Part of a small language model's weights: width 256.
MLP neurons of a small language model. Each row is named by its layer, matrix (up: input weights) and neuron, and shows model dimensions 128-255. Each number is 500 + 50 x the weight over its row's rms, rounded and kept within 0 to 999. Numbers have three digits each.
A block is one neuron, or neurons of one layer that tend to fire together. After each block is what it responds to, as a language model described it from the Wikipedia text at the highest values.

L2.up265:464304488527549544521517506438589441498522479503478503492559491493475566424547583520528485440443622536508541606446484418417434555510522439497404471415418696580515468487482533480472430420421525542440468518541507611529491471518505536468450519512532474642412543554472503544478497482550495495518478564488513500468421483504501537495451425546544590518497489513364443513499458468451473596542
L2.up305:414504586471522497431525561532501459518484485572558472448557502511462526544521552531505489456465513404513565651460523517525490498467469488518449542465421551514567458496512470491524465425467438610512437509432530404514482479490519468487419532483527502642470432506529534493550573499423483555516475578450536433548402548553414544486468450554501551461523553439560582508482524512538380500631
L2.up775:437481476428516447495440528514516472466512442531444607413491521484488476525591525460564486489520587394458515541431495578527468492541539489421471487473428566569599465613570530522486555462551426581517414516463512520502466461505612475518426563483542514611617444579511557430591554490473493461556438449439514523584480464562495484514541497469478452545517571448422475543485563458442507518570
L2.up965:438515515514550525430498467530625493415413447540461634468468567471555486481476455498484438518536416450535458484460494563452464492539475486445497475438463533518481442566353581503456548494464532565524450444488531502411511501510560504589484542436573478482568469491527619477543529544294489495506517455419476514524450471471496463571592466431505468522531531467569481464464496414445443519541
Description: Word-completing suffix pieces. Final word pieces that finish a split word, strongest on port (support, export, a ship's port), also ual, ular, us (individual, particular, focus); also == heading markers and sentence-initial At.

L8.up980:412520560525560500515453532524512607399484535443465496458540495455454524545547553539515519438503445499543426550434580479486443458511454543534493491499514499559525543346428529513504598534432494524469573590445500514618513401535496567585477588444517425450535496588513445489582487552576497468537481479504470527481451515494472464483465499515522520510511502604630483461446445539510527585546
Description: Digits inside table numbers. Digits, decimal points, commas and unit letters inside numbers in tables, e.g. the 5 in 32.5 or 3,081, and m in 61.76 m; also mid-word pieces like br in debris.

L2.up59:527535424534533372425488504483479466548554470467476529426604516456486523530521541500454482438476490500479452576461500404455572524473446469522486501468452470511475493502505441403446511529571552451466600508539467464491425510560436581504505502499462436501522522543479439464582430423530532485425478483450428478380444480467499601464433438485486442421464314460432582519439548438496525570496
L2.up921:520528528506522513554537527584532476553492504497572525484532503405511435550531476509446394603476589456633470580383514488493498477523544404481540565552453485463558463446519516467449537432469547569526517494544470419395454529411442512507521531548436456562416455502485632475516541556447531593485443429460500552471441622556515457532475543563462446469538593506532446542524501443634478503473
L2.up944:531499520547542558589553536526571527530495491549566566545536437533514490508461475541446455596479538481543504544442492508482482500566541472556558491572502461451466450520528555503422616480441499599550554523456440477430518555395559462513514537437544450511458516457501587472516535600536544532551490425410523586558493586569507487514465513571523500504523553450543495513532481447602647532482
L2.up1018:536532485446540491480541554463580432551478515612488529549568560509516437447424509456449485446490465524514464502448544516471509564495519503566517480616546495401475432550621497465445573678450531494513478578624480452484489486489536506483502484449507478570491501430517457514504614506484517490463453436500446522497479452503475515524420516545516517534525592433545544519558549423605526556465
Description: Singular determiners "a"/"one". The articles and numerals a and one, mostly after is/as/in, as in "is a suburb", "one of 12 players", "one evening"; also a few fragments such as "divid".

L8.up895:548503559546513554436441382653514585511508479443458516527538558501430487510489542593569555481491460507509466520475555431526485520462507550485522488591493498585568587380395455590444421556491538486525540553487542430618477477547499486473577544392566482501517491466496479476475499530479526476522466463496408494505614475545466449485592496534512444573447545501550496462419491458441582518505
Description: Vote-count column end. The table pipe or final digit closing a vote count in election result tables (e.g. "2,112 |", "11,873"), plus scattered word-start fragments like Engl, wor, M.

L8.up160:499524480554417582556379504555436501433512518480510488615461545544543519535426557567493482469520416437592485464548500485511508494503564542517437544523600442477519543414474470556558518474527441491504544452577520538530470496526503544493527494536503411475454494542404436529470515461492500549439440495525520443552587498521454567456540388535522461590476536483472462484402540578451499461482
Description: Clause and sentence boundaries. Sentence-ending periods and commas after a named source or surname, e.g. "According to X, ", "Fusiliers. ", plus stray word-piece and year fragments.

L8.up133:422548508463494521537483422539529469434509492516503450492458500455503565522494352545472549446543571441406491542546520462438409488450486500460488509441462488476559502569440545467446533502537541460546463449468550558495517431522404493508575494531481516568426464478528583560543516508497552535537491639505460504481562498375414488468574505502494525635510536537523486544523399580473496564548
Description: Pre-noun modifier endings. The final piece of a determiner or modifier just before its noun, often in opening definitions: year digits (198-5 American), nationality suffixes (Brazil-ian), a, 's.

L9.up20:512491496501570471547547397557543481436500494415459558405453588546539516492472614509474571532368521521490529507490566493424585418360393566496470519543484484605490560507503360494423513608498544504494392444480490540496484464430532499546493469432495544560528515538485543433510470486461420461511487488401549515515500513510407521481426559547516431577452561543579591470497452553540556482515
L9.up129:453510455437560413428471527497498522454474524519493586415510511426419591465612496332582504515422598565438479463460444479543483421545560508500532444418487467588523443497504556467523587482466527604453570461513446475554509453510464490503550441521487371417529472561523455611601478495508469446504553528457531510408448475556499454479405565527525464412512526509545511453518570400477551507593
L9.up130:483486524452467384418435472486510439444485514473425466499534584543500571584536573394544563401396465502481578495542510498434534432424435534523511533550389477577507494501504489580514511438446553550595526559521534632561439462474516432543490518454517467492565490505512557521538489505523506445448504497461403518497439531530539447510532581583531452522407482499555497523506512601535517482492
L9.up154:502549459489573498475431444509439483491491502530407568537550550477491581449424386462561524461439515463527451445532461483484417491533518440433573507587421528525410548490559370508510619535577585522508468464457597561583434507560529485565517512475478512550570489501556500411482592442573480503520545484465499558510591522475463514484574518517533441581489593531550560495494512540544532448497
L9.up336:508573462511545445544533404487479512511467658515437534475569476472539566661498542516497470444507571458619488539490488504442493479479409531543555515594439412525573480586496560422459553461464518476536453379450587607482526494536469499474498493393450471467519555571505491477517518497527472527452446523526448446453408487478563542519410529496532429418468560553514434480499516488526432487512
L9.up339:447489535454539456490450563516465559468540530432487579408473473441505562492545547506499552453474560507540426495567606505634504578379475547501542375510538541612578509483501540426516506536463531471538558446584471495575502448554451487478471553467517518465588467506504472524489489567471541462526487488512457558524499561541515424471536522430476490488469474485602510470527484505468468506508
L9.up343:496533549460473447466461434529503484430403512466442468473487515523545609513471493475500511460451554580455521488556538485447527445458499580427462577436515471604515541437464472457494562574457509543537497471527568606569486437554476544414482540517527439481514557563463455604543434477485488468539442506554421557526537492479475527481625506521398374592419503433561576515471471599496446439559
L9.up378:539484457430498495497480517486481530466414543536484588518503512444461484531584515471488524448399505608434388439550520504496510558397545472499514507535553515569551471533475442377537542567530521492448567562536593567549475479479429514525521500368510491522501534621516453391525509480436428499509524448403454543455545381519395418491491542493557502488441525491535496505485514443486571504514
L9.up536:547501512454519536511515453564533511513423550518472635456615452481599478393533482458497504585441521501494488446525574457486506469396447476464597443455488577556564497480518574455494467516534499505456476551516517431527528459540512516474528544553536453453517576532534531502604485547560461517513419486470480526506478439541602514499489558560526558547526439515572389568468478562426429497496
L9.up718:488540454444478496469466486515430456503377560435473460481472505494493458566515545413551580494569495545468530456390445441444496494546558586568504509511532524545514489434446495508432549506525554465510543559448568560498506504541540499403597478569537481354521494469485484464499513465628483478462509569491458527528513392528491409523482576474541419452453508509473413517484543462532562506505
L9.up749:473444509483679562520455473490579612443497566480542567530533478470503552499535523450508591457444448496458448435520540491492448521512600576518396394509436483475565448440405491436393591526534550564504494494474557558482446479522498532456545473448490492471444571541553519489478482523525629447442565541435527516461385574482474532511379540469592530468546464567533429489543469479553533469515
L9.up785:502601385531528558429483509545411498456501570504527533469529525442441585555441531515578489469437404563374575480566555402477546485412570563581515459486488519586575493431477537524431508530549422556442513491541489475559454448495480455457503505497543507492573443568435545478562489546586480472553449454429466528552512484510436491513482419562488433607480472564504539540430504567483456519557
L9.up790:459507483455527472546504518486460360477433493480532554401505465380567410461559565474458534486589529482515480533526529479489428530525510518460542404523479510535535559472470511439478514518482573513607432425451587610545532483486500544543399561489452479483588539545512537569467517493472547461500527494542483446466541439535459491511459498443561468473493522508611467429464429649532504559559
L9.up800:528462491479543424482411545483520512475477556431514564434566519463474469501496504443449531507442492539440504463537436516490488462507523553459446464444562517562538532471494587538510473504512528618528556605557537642506560482521545481532534528455557343516572501603345458505473449443558531497452575584485460492505455463516445542480501547558510407515498375537454389382470598455544568510530
L9.up969:517444495552503533494479423517494476452530507540514568586567523465465505585582493455563552439454500553468520498636507383543490469446573451400516433494435597556488490528440563512463589493447521438422484558579510471509466455521467491467480526381573522353499503598451473604528479443535531514497489461522417564450496523508513474409488502556428535512412490499551458396539431440473465545510
L9.up987:495525545528552500514466469613488555483519547472397580440588448442456480422438605464541573452529554545493459456539500501574531457428423593451505447495415451476506524479530520518512458462536462508485560532616553521594520490622528458541495537485502442425546465464572571480555487507553465485456475430491493522528539457497535428543432563551507520516492529498547424511435616516490498448574
Description: Tokens inside structured data. Word-initial fragments and mid-number digits, decimal points and pipes in tables, infoboxes and unit conversions, e.g. 9'4'.1, 'F'eb, (29'6 'm), also first letters like 'F'ew.

L9.up37:451525465427482512526410562556494555493439453462472542529504429488478500487504498506523541597571618498509298572540544457497555521486466427456525556441454483445589511533476523461496471501500502566520616544499563474522518504574483523502471581530508436422635544398569445550522565516532569480583575421554374494550573498515546495513497477517421501472494524552550501454477492500509526444455
L9.up87:479531476473510465451513479513502463495466495537515417498458534444516538467476521488539503586649526535496517451488471453442418516481483496526483533540494481480456542602405596504561519453495418561564621548510505481443560475606438491466503503532436499582547507462460606585495535525431497479510533549561504611423517491350511541449549477522481538472457469384413508474505497542412480449510
L9.up252:495491489448470454484488419572579506522562475479495442493454456451505510597493504439554539525486458422396410496433495370507411562435531547498498443513557487511540413494554585400388552605479581621518604569478465531536465432523431526402433448409492473555462617462484453477496448506459508527527541562465519485464527519524491482522520506497462490430439599547507453538521534431565552602587
L9.up351:462578461519481544469470556533466423503542509474569455555523474445528495560485407490486497531563502471473367575506565479472493518491422529526501500510553569535465574507462575492555457590606489471531553608494453539568555487500437462464530525516559476490523525568456541524503494551468567479524561558446456479448519440451586442423468456505534479528447441527530476515423415562520572477510
L9.up354:460526549437513532557476520608508435481475495472505499473509560503615429536565512423485524507526541429406498627514480511430523421449519535553542533465563498539538507554459627500505528601485485519571544502504496539516491466548380483484537530512528403587581439432381517570503555549537491577508486567535420482489400382489523528462576507485467469577416502472476527523488409486530506490575
L9.up449:548579573533452545550495499509491471538486542467425489499534487502535581471468533444499476459513538467475447545543573435438516400392507535474534603555629517516514460524535424540483441550425508507571382500488517506462479484509506452575585530451556491526517542454422518538503536522476493514470471501522533436414565454446482471497565566520464555578516499507512509467491515538550476572582
L9.up590:502579574400558491449531579494511560468497449458443448501420551491505449497539383523531462539510484539487505465524577534479417550444474515487494452459502497566586533505515496512419550556567504541544540469523531503594429475475464498430601503469478472440593485434417634505586665548538528510485554491453530549499499518438437455420593472470540561514437494579547527558541477415487547509523
L9.up605:495567471538517531431456431491484491505480480419484440524536522406586542564495506533515462483471529527439455572563568358425361564414510529450447419491558458483491600574482565519444556539475481397505559518529489496494636503496496505452553595539495470480550516466463432523461441498483484577510506548498438467488513464558488494416537455491500504550476528543484512550491484438465452559441
L9.up622:512543535543497441520489562564549429467473475409444536481492563420511529613562520530475510596484537566475339579539529442501410576384474438463486573526528414463519473562492604425489476559478540571498540486512507540498450468579469578482524504502553457602490586446523491575493628525447522508538448528451475427473499506555489474459509531531585533519482534491502515517532467497477532532496
L9.up641:512501440503418613487453485579518467511453460434485446504475512430563463503479456524531513587485455453481486455550547469501478586346495434518582516477492456496436575510525542516558485562507557574517512486482576481531518479531518477515583524475413490530495554456456501511553449576451408469533422517489544555492479477453482477502593501504503529440430414437478482584539649569479428401432
L9.up741:606372575521518535609428474629448541544517418524411507472514439547455510524487570485484474537614582451435470512535587476486520529423474406513549551539512467488520521489479506503498477577526496505550444461494538450473481474541508448484540641542504456505632505504407537521579524500526566478509381460557495503530549461490564462509505500582457552563431491574532406606489491522481504564442
L9.up764:537489545476577528544512453452471354495484507482468500533440518495461386555577491556586543571509388514445524464531483453409383539513508501614608560418502529541406520552455549450593499484510512483521506452507537535470535470465432602462512489477518479455567442458528562561479552466506418476514540488590485561440511480445597474461506534489452485463513509499446503599527495436458573562545
L9.up887:511518583527434532597491515512468505469519481500538623424560549488473454497549380377534534509535636603465506494530489476460543566432517469417527450497443439491493527566474537519524478497453456617551427510427534530532447479601484479493489512525596473459541476531498441488603511545510481536534528520496545478512543528447487560499479534521580512501462483477554443562495572541452545573503
L9.up941:555581492507441582530518500527485533467439409440476484571526459447544561535577460515469465426491565529533439503479522480442503572352518566477577555446501639412471485521470512538554468471462454552475560525425478548471529460469503394544531538422506543512504530470447493523596497550536489489496494494486622486517485498435527580482496541510503597535489489431519614533498478432303514585481
L9.up1007:472494553553414451489528564555436405520508504363480445440530515571468529558515513444538530553556572542553494555459457497455626430430498589443428551591448510506465427487460563503339504481494519562521497517541508540546610447471453467477560569490514493506519567463526498499544585524467475493448496525453487488442514559442562520522554482547430464518459565507538543481442489565561526553511
L9.up1022:514484535505441586464488557601480454470516497484543428511499484442585449583607495553468498417549517596477472509478537512495426507378468533608489555415577540471457437540459553501578452513447547545606491512459410490540571466490513409558546584538435464462506561543409653520512495528579599494515470495547555490523442516480451422509457494561551630496464464524576453510466469434477459594511
Description: Modifiers before head nouns. Last piece of a year, adjective or the article a inside a descriptive noun phrase awaiting its head noun, e.g. "is a 1985 American", "a Palestinian football manager", "a conscientious and".

L2.up142:517556527560513409569495475439541544494469527559503510515593527598492524446431460556543538431483491523465504707535470480572471540487541616457556375521423503483449452548515471472540555514512493394550512554425511654558553507546610536525496461404482561539528553449538464489513585558486530548512560513538534478572494409522472560569562458499550507440477450511475617505488502493526591462505
L2.up405:523456483497491585513387501468462501433477528485476410497374518476551497566484569457472525415438483475474561497514480494469583507454552539598437542484542530578513532465485470564553486460471584482454510557468592513535437471458508562467643519506575432458490464471492483545475559527485539445466456487465499467478461473463458460507466488486558448444406531431609504606458525518510518500504
L2.up698:569498517540598517555536533519538543507513465523513531618561490550535586528505538564514593469509565504557488487565579541470551525556544515533596519557551576534539457569547544562518565559527562500537552626520535520575541481514541490596516504470530513609498569571478565488487549590543498551561544561502512539529519560569565473565519499537559574545486613521618531509500521500554573540554
L2.up776:487504480498626435560417554608451518390488424449461534421405505485493486454496550509455533533563501447532441551553460549446520537487572487512517543501532508532448461472551471428452549483476572546469532634514557500576465507546426468494453541503525452401519530534526507533468541514423440434547435422485521492466507455471474517533527491425479487400494588504581621496436512491445507453509
Description: Time-period and category nouns. Fires on year-prefix tokens like 202/201 before the final digit, and on words such as season, series, album naming a period or category.